MLP neurons of a small language model. Each row is named by its layer, matrix (gate and up: input weights) and neuron, and shows model dimensions 341-511. Each number is 128 + 24 x the weight over its row's rms, rounded and kept within 0 to 255. Numbers have three digits each. A neuron's up and down rows have the sign that makes its largest values positive.
A block is one neuron, or neurons of one layer that tend to fire together. After each block is what it responds to, as a language model described it from the Wikipedia text at the highest values.

L3.gate13:089086141130139141141127098075138160152102127105115132106161092180121119134098162156088072111146127123112103129124107138109161101100162123099158128141175100066160105093138106140114111100097114133117108148103127144107116127159108138173113164106102136110147117117147128141137106123148203103126127106141165123109124128110092115109104166137160120118145136135100120106147149138147138148096179139135189155090112150132143134149113133122085149097145096174133168094180173111150098100152118095155125123135141160102125145099
L3.up13:122143121202082158124121138114107137113091142135076113098142121141135099124140092091067116088096174147177120105126086109117124137107170142099142151165122159114138161087075132128129132129125144147154101125151137122092090141103107074132133144168115174120128123143125099131099106118135124114152101150119138109139118108078105169146128127150095091147119125128106099123145121123148145145178136134120130122121153157106128104155174108098139113132091112143140157123088121091135114110156083068148134124092125164135099143129
L3.gate50:113086130167133109104152107129130120108130105151145126119116192140130167119158148126142158120155122107158126146144161182122136162121105113129186089101165211122086086102150105116151152117132181122164129103133128149125082127116117119124096155150113138133145142126114137139151147145123138147112131107134166129119095106101120144085144105168133136134096128122117104153149193154162107143138122115147129097154133157111142144114102134145153142095132108125154140119105152101175130126124129153130120136136117110092113090115
L3.up50:151089136128168119133137133134098143147115119135139116140159119152143150106141119114129130138095070135109138075136115146132136079151108128136142122135116124154119136152152112100128110140163139098114168109154138127164139151146111119150117135084096184137143136125123127120167112130136155072141135113160145142106139140112135115128130137093119168152139133150161134110128132160138097100099111154109136107156130144147173105147100109114121083089131125136126174131146115172157110153132128157153145109129131140096127153162
L3.gate654:102158159144129137148115150095117107118099166156143119141149157133089131121133164102116101129124132100136143095109099134095108125105109169159146122106115171137175107120149114067108132074096104116128130091127124147148104138123156089124137110164106145145143065135159122089100127128150105124142102128052154080120125122143130154116131076159162104134157092131153139105135149121154079153141171112101101134106134126129144099118121155131079120107119160183129091116128134146122127108100131077094143068170126126143107135081
L3.up654:143156108128119119110147102131134128111109142129124149164115094120108113105115135149117206134116143123106148102124122152120101092096129127114136087091130104120121139139153128149087106075110145116174121104115092123137127157148102128135131147126169073160188098138098152138095113157157150135179121165163141156120115110104108114094099152164179114173144110134149142099132117114097129148127157156154148110136126123128132112148099074101128108103118110158141086080091140153129119149127156145149165142165125116087134112108
L3.gate712:138095153131102133154144085131132123130126146074152166092121112101088109162142138146120118112101163175123160137130125159151098128121101168085146086104112157117112127131092076132103153114105151159165072128128119114140098143132110081152109126099119160140127157151130148175145120174095101141133150113084152131161145112132108129161140152130147070145130155108109130144163113130143130125103130131106165171104108105128130135125109121098141109121115100120124137133064129102106101099132159122128179106124067082104107079136
L3.up712:140139110148140135160137112163151104099138121100124141135147146116142129115093135118131138167142136081127133107133150073120149113137099121125130125102130132121157086151156125145118149134074155153110149132148122137117143132138132115098063139143148115086105154164128108101168117118099146108163180171140150114122130079140145141136147171108169105134149170145147180135139094139148158120147165111103124122137106124156106115103150087102086113121123106116119107114096160132136163130107141127152158093126150127131127128092
L3.gate774:142081113153149098133131139152111140166110125154168084141158077155103117121161123131145148145107170103116067150125156147135115139129116102161101117112117087153126109091110138125118089104151155105147148126155143127109097136111116082113160085084118154151157137109127162119117118155097117155112136127156102153136149149135142144119124147145124138165133115167138104113133092142126110109109133144127103095152153087148115096148131083115160162117140144140130137150114100105144108149128134076153134126149122119125132088138
L3.up774:118146110152143142168143093113121135117116150093182133110121142116148137132126133105101118105123137171151143108155150162171103149137139111149106126098084139070119152135137137125095140109129133086114114125104110138124082115128124189116121167162164129107092125151125128140123143145140209130131090148154136110155138106120138114158108144100099108132129141141125143134133136113055107120118156080126084108115130081128127138107185122130124133127117125159129096177140126144133159139102148145113127135128166156117125111143
L3.gate892:100119140151136115156123108115101137119095118126120123137107116089098122120134113119089190150135110132097136103130155132095131113121133129122175163126139118144105107123146169164114125160099118101138157131143176088133145109148146160118106137159084109119154136140125085125155115125128161147148130136125111133138137168122106148144114101135123129137115130116126096105135150102125134129150128141109084156128091098131130165095124120127122113131128084073160160084067159149149124152149098098107177119114113128129088146084
L3.up892:093146119157120060153112124095149121153168130140122139107171129110089085148146130155124143107135186152134102093090143158162091116109126138140139119092121125164165101060101124102122144091129091159087155141085129114144119126130127113137103145104122116157122089118099124101124125110168118140126118117124128114162109178083144069117079150122103114161095135146149138084150132160132106116112132148127138135135157157098138121139097108117122090115125152095166108101105132107132122094144107124140104135123121125103160129175
L3.gate927:151108137175141106136147114121106155128157149155091152177131179127127111134101126138127120180150099133075135072111109100126132138103164151132127175151123171113125092132148129132127114094150099135139123126117116156091101125119129193159131115139113113164147140120090110116111125156103077136097133133112137101121086120114120130125096185118150094119135116139044161100175127124123136123120129082181122169122152090157138128112158175110122120129113101123094128098125092137098110096119145194110124141139158159113126113075
L3.up927:126137169070172150149146096123109138118117169140142107117141126092129134079158137101149157134134121149169112173137171109145132136098091140120133110076103114142108112140109114124139151122086160106120120169157169136089165129114128106113132134165146109139166111134163138152097119138123104148164104090174162132147121140105120118142091120162115118060119161142105150144124169101079151127112117112153122128154146161128121104118147130111148145190141139164122149165105086110114103117153133145097144145111145117088138087075
L3.gate1224:113134113087120132155147115159150149119108121114139150152086152100106140115069144133106100151125122147113143136146121100122121131072145161144132138110100095155119109134115136143117135117169110116180167116094174156126159120111138138105082143132135146115151137163141122134129172166157122127089140136098169121120121124133143135133071172130190137135098136100086126153069100151117137127141183123091127111145108122121155140171130144124101227111108080171121085107132155147139154174121097124153153160117128105138118128114
L3.up1224:144108149115119183137130150152142177160130147144150154086147097118108169083147130097118106184136092174101143122129140123170127125137151162137130118130159111148143124116108104133147085124114113136148131152137101105136145142120146166126145098129145144131101163151167089159124123128154164156128064141111129135093128119160136108130136112101080108113160168142171141096093140127150176111135155132156184128115161132079135120159089151164168151096106112149153152165119114108113074145152126142083111145129133162121112101120
Responds to: Mid-phrase connector tokens

L4.gate88:136094172118097170134111107131122107140156116119133100102133121179097127129098092105113169139112139134165085137119129140109148090131156127098126147127131143169135133099131146128135122125136149141112155100148117143104119096151151124133101119127157123134158169104156146173113126152148096136131156161134172091167152112120129118135178147147160143194108141137153125161106106149112109121156125091184134090103137161172126128149127138094140138139122114100158128133133144111154135151165148131149100091122147141123133140115
L4.up88:118104132118129141131141095126096160087167160138117114123133124125121094163080144107086111174070125166132100146083130130159110112125133124061110120113088103101136107151149124135169166126160159137173157146131153149125119159113131123108138109124104123138174166077140127136130117164143109144104121146126137110116149148113116117154119123156146140203117141147107174127128116166134127115143131161149128158100108125131121123119117144135126142089156132111137135143077126107123124134130067115171152160120182118133155156113
L4.gate245:121177126130122120156138095123153122101095124153132159129144122164120114119168134113165152116132158144105080116113166072159130121108126147171145118068103140140088066165111117112137140171103170087122141140143116133105124170124157138160108162080170122139121124192146109155125110133107150108100137160118128138160141137075133102172158078165126087155205125102119156124140106140125095094098136137142162132099117167144111110102093103130107145094112122103164166131136137145108148071137155161132148150151166143095127147134
L4.up245:122106141129141119115127084106111170096144145118175156103164141128157108085133133133087164149096127125174088114143142132155139117137141108126131153176091089157080153133190128108115109158142157138124103114139165143130121110124127108138136138171137095125136113116137177093137136178141152118111072099148118158108096138169122137116101133129150154116135117096125091125116125135158142156123156109162163140128122129116100159148122145125128102166093128145126134140166134132148102117138182141180100123146119140120145137089
L4.gate351:111104133156102101122163132091149106103121122106156118160126073126089132152108128138105176090139144116097100141133182146116159130138091143109142089133175123109091114184129097103106153142104110160148142150155119093152109161121145167150139096130121127090107199115117108094151173090107106142176082095158161094142145148138114117128099138130083123129142138133111115149188116141128159149124139146112176155089065107099049119142130113147111161135148133113121105112148136125118173100122130157122144132115108123097141150142
L4.up351:155193159144124164103098150088143156134144146108078116121155150133126121138140113165151110151139128101157108117148129104118154123095122110121101102114127128128194118110122118115152187141131173140113120107115134109095125104135111128170142120110140125123107140129126157164097124120147176125148129137117109099158147118107131152114128150086110128087118127134132136112141140098166100142100120126123176122104122152116140100124132123102118134112106122123153150088122095147132131099131160138137120117125129141100156127130
L4.gate356:124181178110118140134101136101066116131095135122115125091147163186126132117146123123126151097091176155109111135106130118144141171153131151091090127165147133140128119118128137159166116106119124129127150132124108154133084144117085087156128113116120158095149177164112137129119130125122130145127123137101180061154136132074100138125128121136134111099078138145135151163120102105135179106137104124177136135091103114150121110119133121116115149139097185142116100112105091162106084072127091178138104117131127126145110163165
L4.up356:122145165145145108194109134138093162132106106111157162123134082133148144144165119131142124150121116141099127119139105115118127135143109166155146155115145157117152153150096130123159143100120123146159149144132109154113130162145135142161125120125125145092139133131132132153139106073153108137156141139123133125095115088099138110145116101162137093129131120093151125104126051108134095106093133154144128142168178129098128158127080102106185134093128146117160185084114119147131107114127124137141140136107092181142105118106
Responds to: Contraction apostrophes and slashes

L3.gate108:139144128119168135172130118124118134139152120104134118114122114124151109178161147159122104151123134117135112123132129118090129098222122092175091114086137148169059123137126176125144135130092131171114174147115174147126145131149101105139121104137096136121102136111088130128144099136136118096109139133127138123172162134157103118117154128128153143126119152131095121109128142147132156106101092110102147126128155140119127133126099139105118120050104111113138137137122136120111088120129115132109113070113108127135117135110
L3.up108:156142102134158090171176122175139132129148117102150130089155101125156140144132091168097139136110145099180132119164117122111116146126085149120085148123164085107135133145106142188116092149134094111103141097163125137121146124160152113124085086169169069120127105158144139125131124126098115167128125158106114177106158159143132132094125125164118089123158151129098116125135157102130112163132162141121120109138096105147137098098082147129128097091145086131134105149096135092135130115080120117135098123102120138147116113135
L3.gate142:126121104115100187150110087139151130146180160154098129137110117133133138119202122102124102121125099088093116141124134122118149121160099148139132123151143151136150104125165158176104122135129099139109113158159133135108102129164129110126106130149115137152126120143143150092113093110107145141122121090155153148080147138092136130132141178109175098130129153078116158151132083124115099133102176086090106168138118107133133144117113133106072124121151097144134151147101119106118159111130147132129137137140140163134145185139
L3.up142:153109123092132089086119123123140126124163149101141143124113099073120160095178143114163125113116149076104148070104136118099143183124079083142124164103119095141133161141101109136202166103107134135140083138106113155144143095140138124162142134154159093144106153082141146153124104118089157161131094144144116129133115146177127156125168132144117154141127117180114144109138138098109122136147127124162149110130120095086142147108130116114141139134129132123103155096102082119095121164092144141119137097115098135126139132116
L3.gate274:108124141101113118126138126166127111158148130050138130118118145180116120149151111086123141155112113091158123115085124140119152141175126144129118160096110091091133127139111143101168080155124121108145128150117140137154120133160143136158140160142160184134092119089109112147089135135139110133157116177124106110151135143130088127111146132133146142145138142107117136146124140106161090135117128105175167082132138146140103076075129122112099118100104125147120138108139151143166111134136088101129116176133129102092091133151
L3.up274:148152157141114147106147114123109094132143121134104090151089141102160165134129096150110122120139090112104120121097124123153184162148156140132086098114170155153095110085116109142151116108135070059133119175147131145087093097141140117171080114114112076151134124120166172113139123141096106126129133119140173088098143109140146155153146098108112147110145112126125126148124108122152141121169124159138080117125115140100117119125179131137083150127144137095116121080128108136108101096131088076152089134124114134116126145149
L3.gate430:128135136136114130088106140139123099153136067123095100141122100129145156144134111155117112110079127136136142108147100106129146138096121149116082147150114128127142094107130123118140118105123073114115187144111100106148147137117093139096164086119104164205125145103143138134153136145120153125119114112118118096133141102109122161106200144175154098161139137096119161149105162143130139134141151153155142170133151125102141160135165122154112148145111141093168088096101096081090107154108101130121142153107108158112093128149
L3.up430:121144134132073121134134118110103121142129150111124132092145137096144127152135107097161118106155161106150170135088110137101160127128182142158139126106118102150089116161123113071128154150174149114119151127168110158185134185128114157120155140091124130124147107103112156117139132124137166131144129144149153112119139145126124180090130155133118145145112104115104137057159128126124157096091107104131086118198100133109130148100175103120159146123153138107182085128094148123158099105131148140133143111126107144134134150119
L3.gate547:129121122128108125134078134135145153129093154115174091120133135167114146130116099112142149118092126134145124165164173096110147161138144125126067135153137111125140103131157128117133129075129164109143113147124101096130108167124163147095140141160101141141161114119143155143082122144107109105112130109165130108155150098163154127121166143168160146115153113153133161162143103182117110129118158177104118121109170138176118165095144135095155139154153136097190147160104137130182169113076136109136125112140136181173126115102
L3.up547:143148135156146125158128084100149102136145141123149146121108145129107102104128106144099097139104133103139128148159146079123133145124127098151088130105150123133083114118124132106103101140140200098124087142113118176124116110157146154114130152108154151123131120162133148134118142122097091096115140120164129118159135135146149167146106137128117135125162152090106164090154181170139122140141154129123131119139145136147133117112133051113156115115169129124128119147112130154144078118146076094108125114168111151137162110118
L3.gate838:124117136164154131143134155126091089115136111146080173132147097122128115133143091164120095058142149105146132122165107116127130109101127161128111165147131122133160141076112133120101099147134147124137157138112151150125103137092081132129128105135130143118164129144103148123126089112152128106091125134123173142161137104160138121138121137144105155136135162139110146149107121143104095137120128154141132155116150163110094121133166080094121129141147113177152115135136103168128113101142094133130148113151114150155096091146
L3.up838:090139133127167114107131085128160082122106094110162111106100157136091114090149136125131104131115151163118184145117123153107147125145108108127154133144147100163125141107156114090117100114142114088117125115115145142149100137134125150132128168141114116120196131146148108117124146090154146144169127120144105107134175150095169122148163118112136171088167167168146104168154135157101158117108153150159110130159141130133112134121107113097150158156107093131128132076112140142078089105121114100139129111160129123120126126124
L3.gate851:157152116124092140149137135147071136132128142147107130087133133116125140123144130110117098136132177108122163094119108130113111129161165179122118121086124137158142081072138149128082147096109130114138110108152106134136162080173128142117133178138151095120135080131158158137125096144119110116139115083140126126093115119122143079100140125107167071146142173183130078169159149101142157147115158156122182122141120157177137148137126141143161144105082111144096127129092130106094118102147125113162107136116096193132091138118
L3.up851:136115097161143131129123135117157138117156125171100070154162118119128096136106185107129103148170135115137113126137130122070116111174134118118125109144117127083141161138089102089121098120165127168133083136169146142140155131146103148120144153069108146180154148151150125150131117071126126122152133161107136137083102150184118131148170136162138129097134117128124099103133149094162125164082133145140128142104139180090130139123159153107142146162132149197148136130144160109075116133126148140081118137151118170116119134112
L3.gate1181:169128127131149146126122133146096140115130169137109140130160152180083162164122166124168111124113158127120162085128096134107139116115119095143142141128121149108114095122132163163113124114142148107109140126099104087137136123144117162119135152132141097130133147144161127153118104114140135119176103113086095128134126132122131106158104142147133120109132113106093098147157127112116175098108148157140132115109130104171113120129090077109094125119176132110109126110094163122118135093101124174148167117129123131086155128144
L3.up1181:166100135108148146162141164151147140121146168110160115155156122135130136143140143148128122136126113101177138112123132145138152137128176170161101130111101121094112135147116136047153101134144155134156142143151177135100126117129123104137110083159110120142104094116143159094096175101120114133094082117115133110096136121079083179175150115102140099145122123107155080152133125154129058164162131138140167156134163117133127130120146148143106133130117108068137090121124150125154139138130160131100119086136103133141134104088
Responds to: Second piece of split words

L4.gate361:095128105124149072118149164134140098129189113140114083141123098164106164119148126095093123129159125111172199146123111137128113135142121129150083148086125122118117090129204113111135114141104134155131061138183145147150136121164137170100117205122152115144135150189137144112175110106106131154122098163109096106109107160143140116126114174129153115119135154087086115102102103124108136116128107147116113113115126148108133177142147116100153099108135084123139124134152128153151121134142127137120126103133109159152148107106
L4.up361:110147130076147122117153114121129112150138157170108148136119143109129120101146143164117159111077151166131118125138104164098121160113090119081102133147089145168082126119132116158155076120133111094148168104102133108136105103116133113090152134141157108146126116109151148121121136100107147176114109135130152142162165126151128101105132111130146145171134153151116105151128118094127133144106146156085118133136141091115109124133160072085136140107161154161157123077141160120155119150112121135163158123166134141172117096142
L4.gate749:125115140143128118142133128215133165109138119109121111095086118123103114125157128151142118103144203158143104133103105145141137131153088110141101090135107140105136136133138119156139119083141143092099116105154100118154103124155173166114091131137189178073123139110141083138074143100140093088107128120122134123116128191123121073137138082122148112130155104179166144101126140178137086132088131121126108110144082139128140140150134139135117117072133117136149109094147130124162121099083141126117091105178138134123107097083
L4.up749:125105105149152155125085155171089158114107112096132122105136105145113112120144129160154115132104145148157138134106155137126117151145088122175138104113166133076120109141188132149109126105140165131148118113139134163149122110122098145132138126120129137116135171133127126116133154139123116093128141088155140130121142160127125099126147140109116112125154099141161123119114145142160135137129142124137111124129097128178146167130134102109124123103148105125112112111178150129149150069127174116160059137129117113112123123156
L4.gate767:118149117146109129112110184118124120148123100099162185123155144179147106137086110126129117138154087105126159126070113144124133117127107163167124113122117075076135120145138131119152176148130156116082144067139143140121140130146123122145106118094155110106136107130138102138137104109146127124103127093143121099119168149155129162145132123145104150137121108137092101120125156110143106116145171107144108127140146092098124152125128115084113115085148153115129149098105139128122160145085166143117137103171103141154117139122
L4.up767:192117164107142085117111146121119114108152076122117142128094117139074138123129124089118122090156136113137138077101100163141109162120138123131157129101085131102091142107138127104097110115145119144121141100176165160123143134115126115131147116136128080055136137121133148087111150100127092158148152120123078136125186155113126133117099095138102140127130144127106129099166169111112117133127149144138087158149130142131117169099135116120120167091126134136127120120145163149101164085148144120156121164122118128106111114129
L4.gate809:133137140091110161125116116168164113127161090113091147127138126121094124151153114146130136083108139138101125148120141128147168128124151147137115162141150154111139157122129120112090090169180171150120163137146115149149128145168162103176086132141107147148134075134124168133160154089107159137138147077103104128121086154146120126117177121120140128107100136128145095116097145126089129119144091086116133160127141144140094125131132088126116125077125104122104131172092106093161147095131132162150161131122156161142128125104
L4.up809:127104112091154112126100134113105152119142117128116166153095141148113114099101131088119057137126141163086160159112118178119149167120146134142101157114098117129114156101141120093134159127176163140149102111119118178114125137163114095117132116104122123124158114166169169125124121135098082145169159132152141107116159140164118137107129125144131144140099151138149113157142151105157164135138183125095126089101128128156138164168138099117150175136174179126120133127137143125142103149169095085206117115147166120121147141097
Responds to: Letter after initial F

L7.gate272:143111096108133131098148143156123113059152146153119157184088151122100201096134125122100108100141112142142154106131096162102154116155112153116173113111144137123113112135087132103131112156141146068173155127112121118149110115132115148135067120143128158170140157124133112132135123096111118140097096122081115156144120107128133113120145148107125153115099139103126131119138123142083152110147123136150140164104119114139123142139153124106143140148083115110123128107168127144101113130134097091152176117088119124160128081101
L7.up272:057118112138097149106113139141146136158158108086129150131189111118134140153113127089108128130147141138139112110111102132163130120102135135140107129098133121136086128090130137140129170115129158075144156103129109129136181165134115124152108139144097105171125109114102147145084122109129116141117201102124109124111160121140147185158123135129136131111102096158153075112157114146162109090138118083119111121105135146142125147125142163154146154126139121184129150149096164104147165115126131149116168156109135134145093124112
L7.gate1227:109161130146138126108101176171108142090108088141133106135096118121076122066144151166116132172147147119119165149109124185112097152118105132135153166145134156174172121129177130110121094144146156154147124148139134127141141135114139119128147152159136129155141099123133142116110124115128126119080107130131141110163142126122150141116122164136153158139116121151114114141180106139126140110090164128084122135109119137159099137115142136123088139135113118157166143152127159068127117112104142105146154142121172093151143097128
L7.up1227:101123149155147102159142138098148118120154144098124114127168129108100153140153180113130161110120151131134186142109127122135115112113121130128079100101124163168115121164086124120152134143115143126152163117110151120125161131106142145132106118134087140121165078135140130126103136147127158131103145111123134152089107127113133133104110120139087103124107115096138120088112125108167101110150085127090138160135066161120106109113119158152126144177114129129118094125139160150150120178112127157092186133134134159107150137118
Responds to: Start of proper-name pieces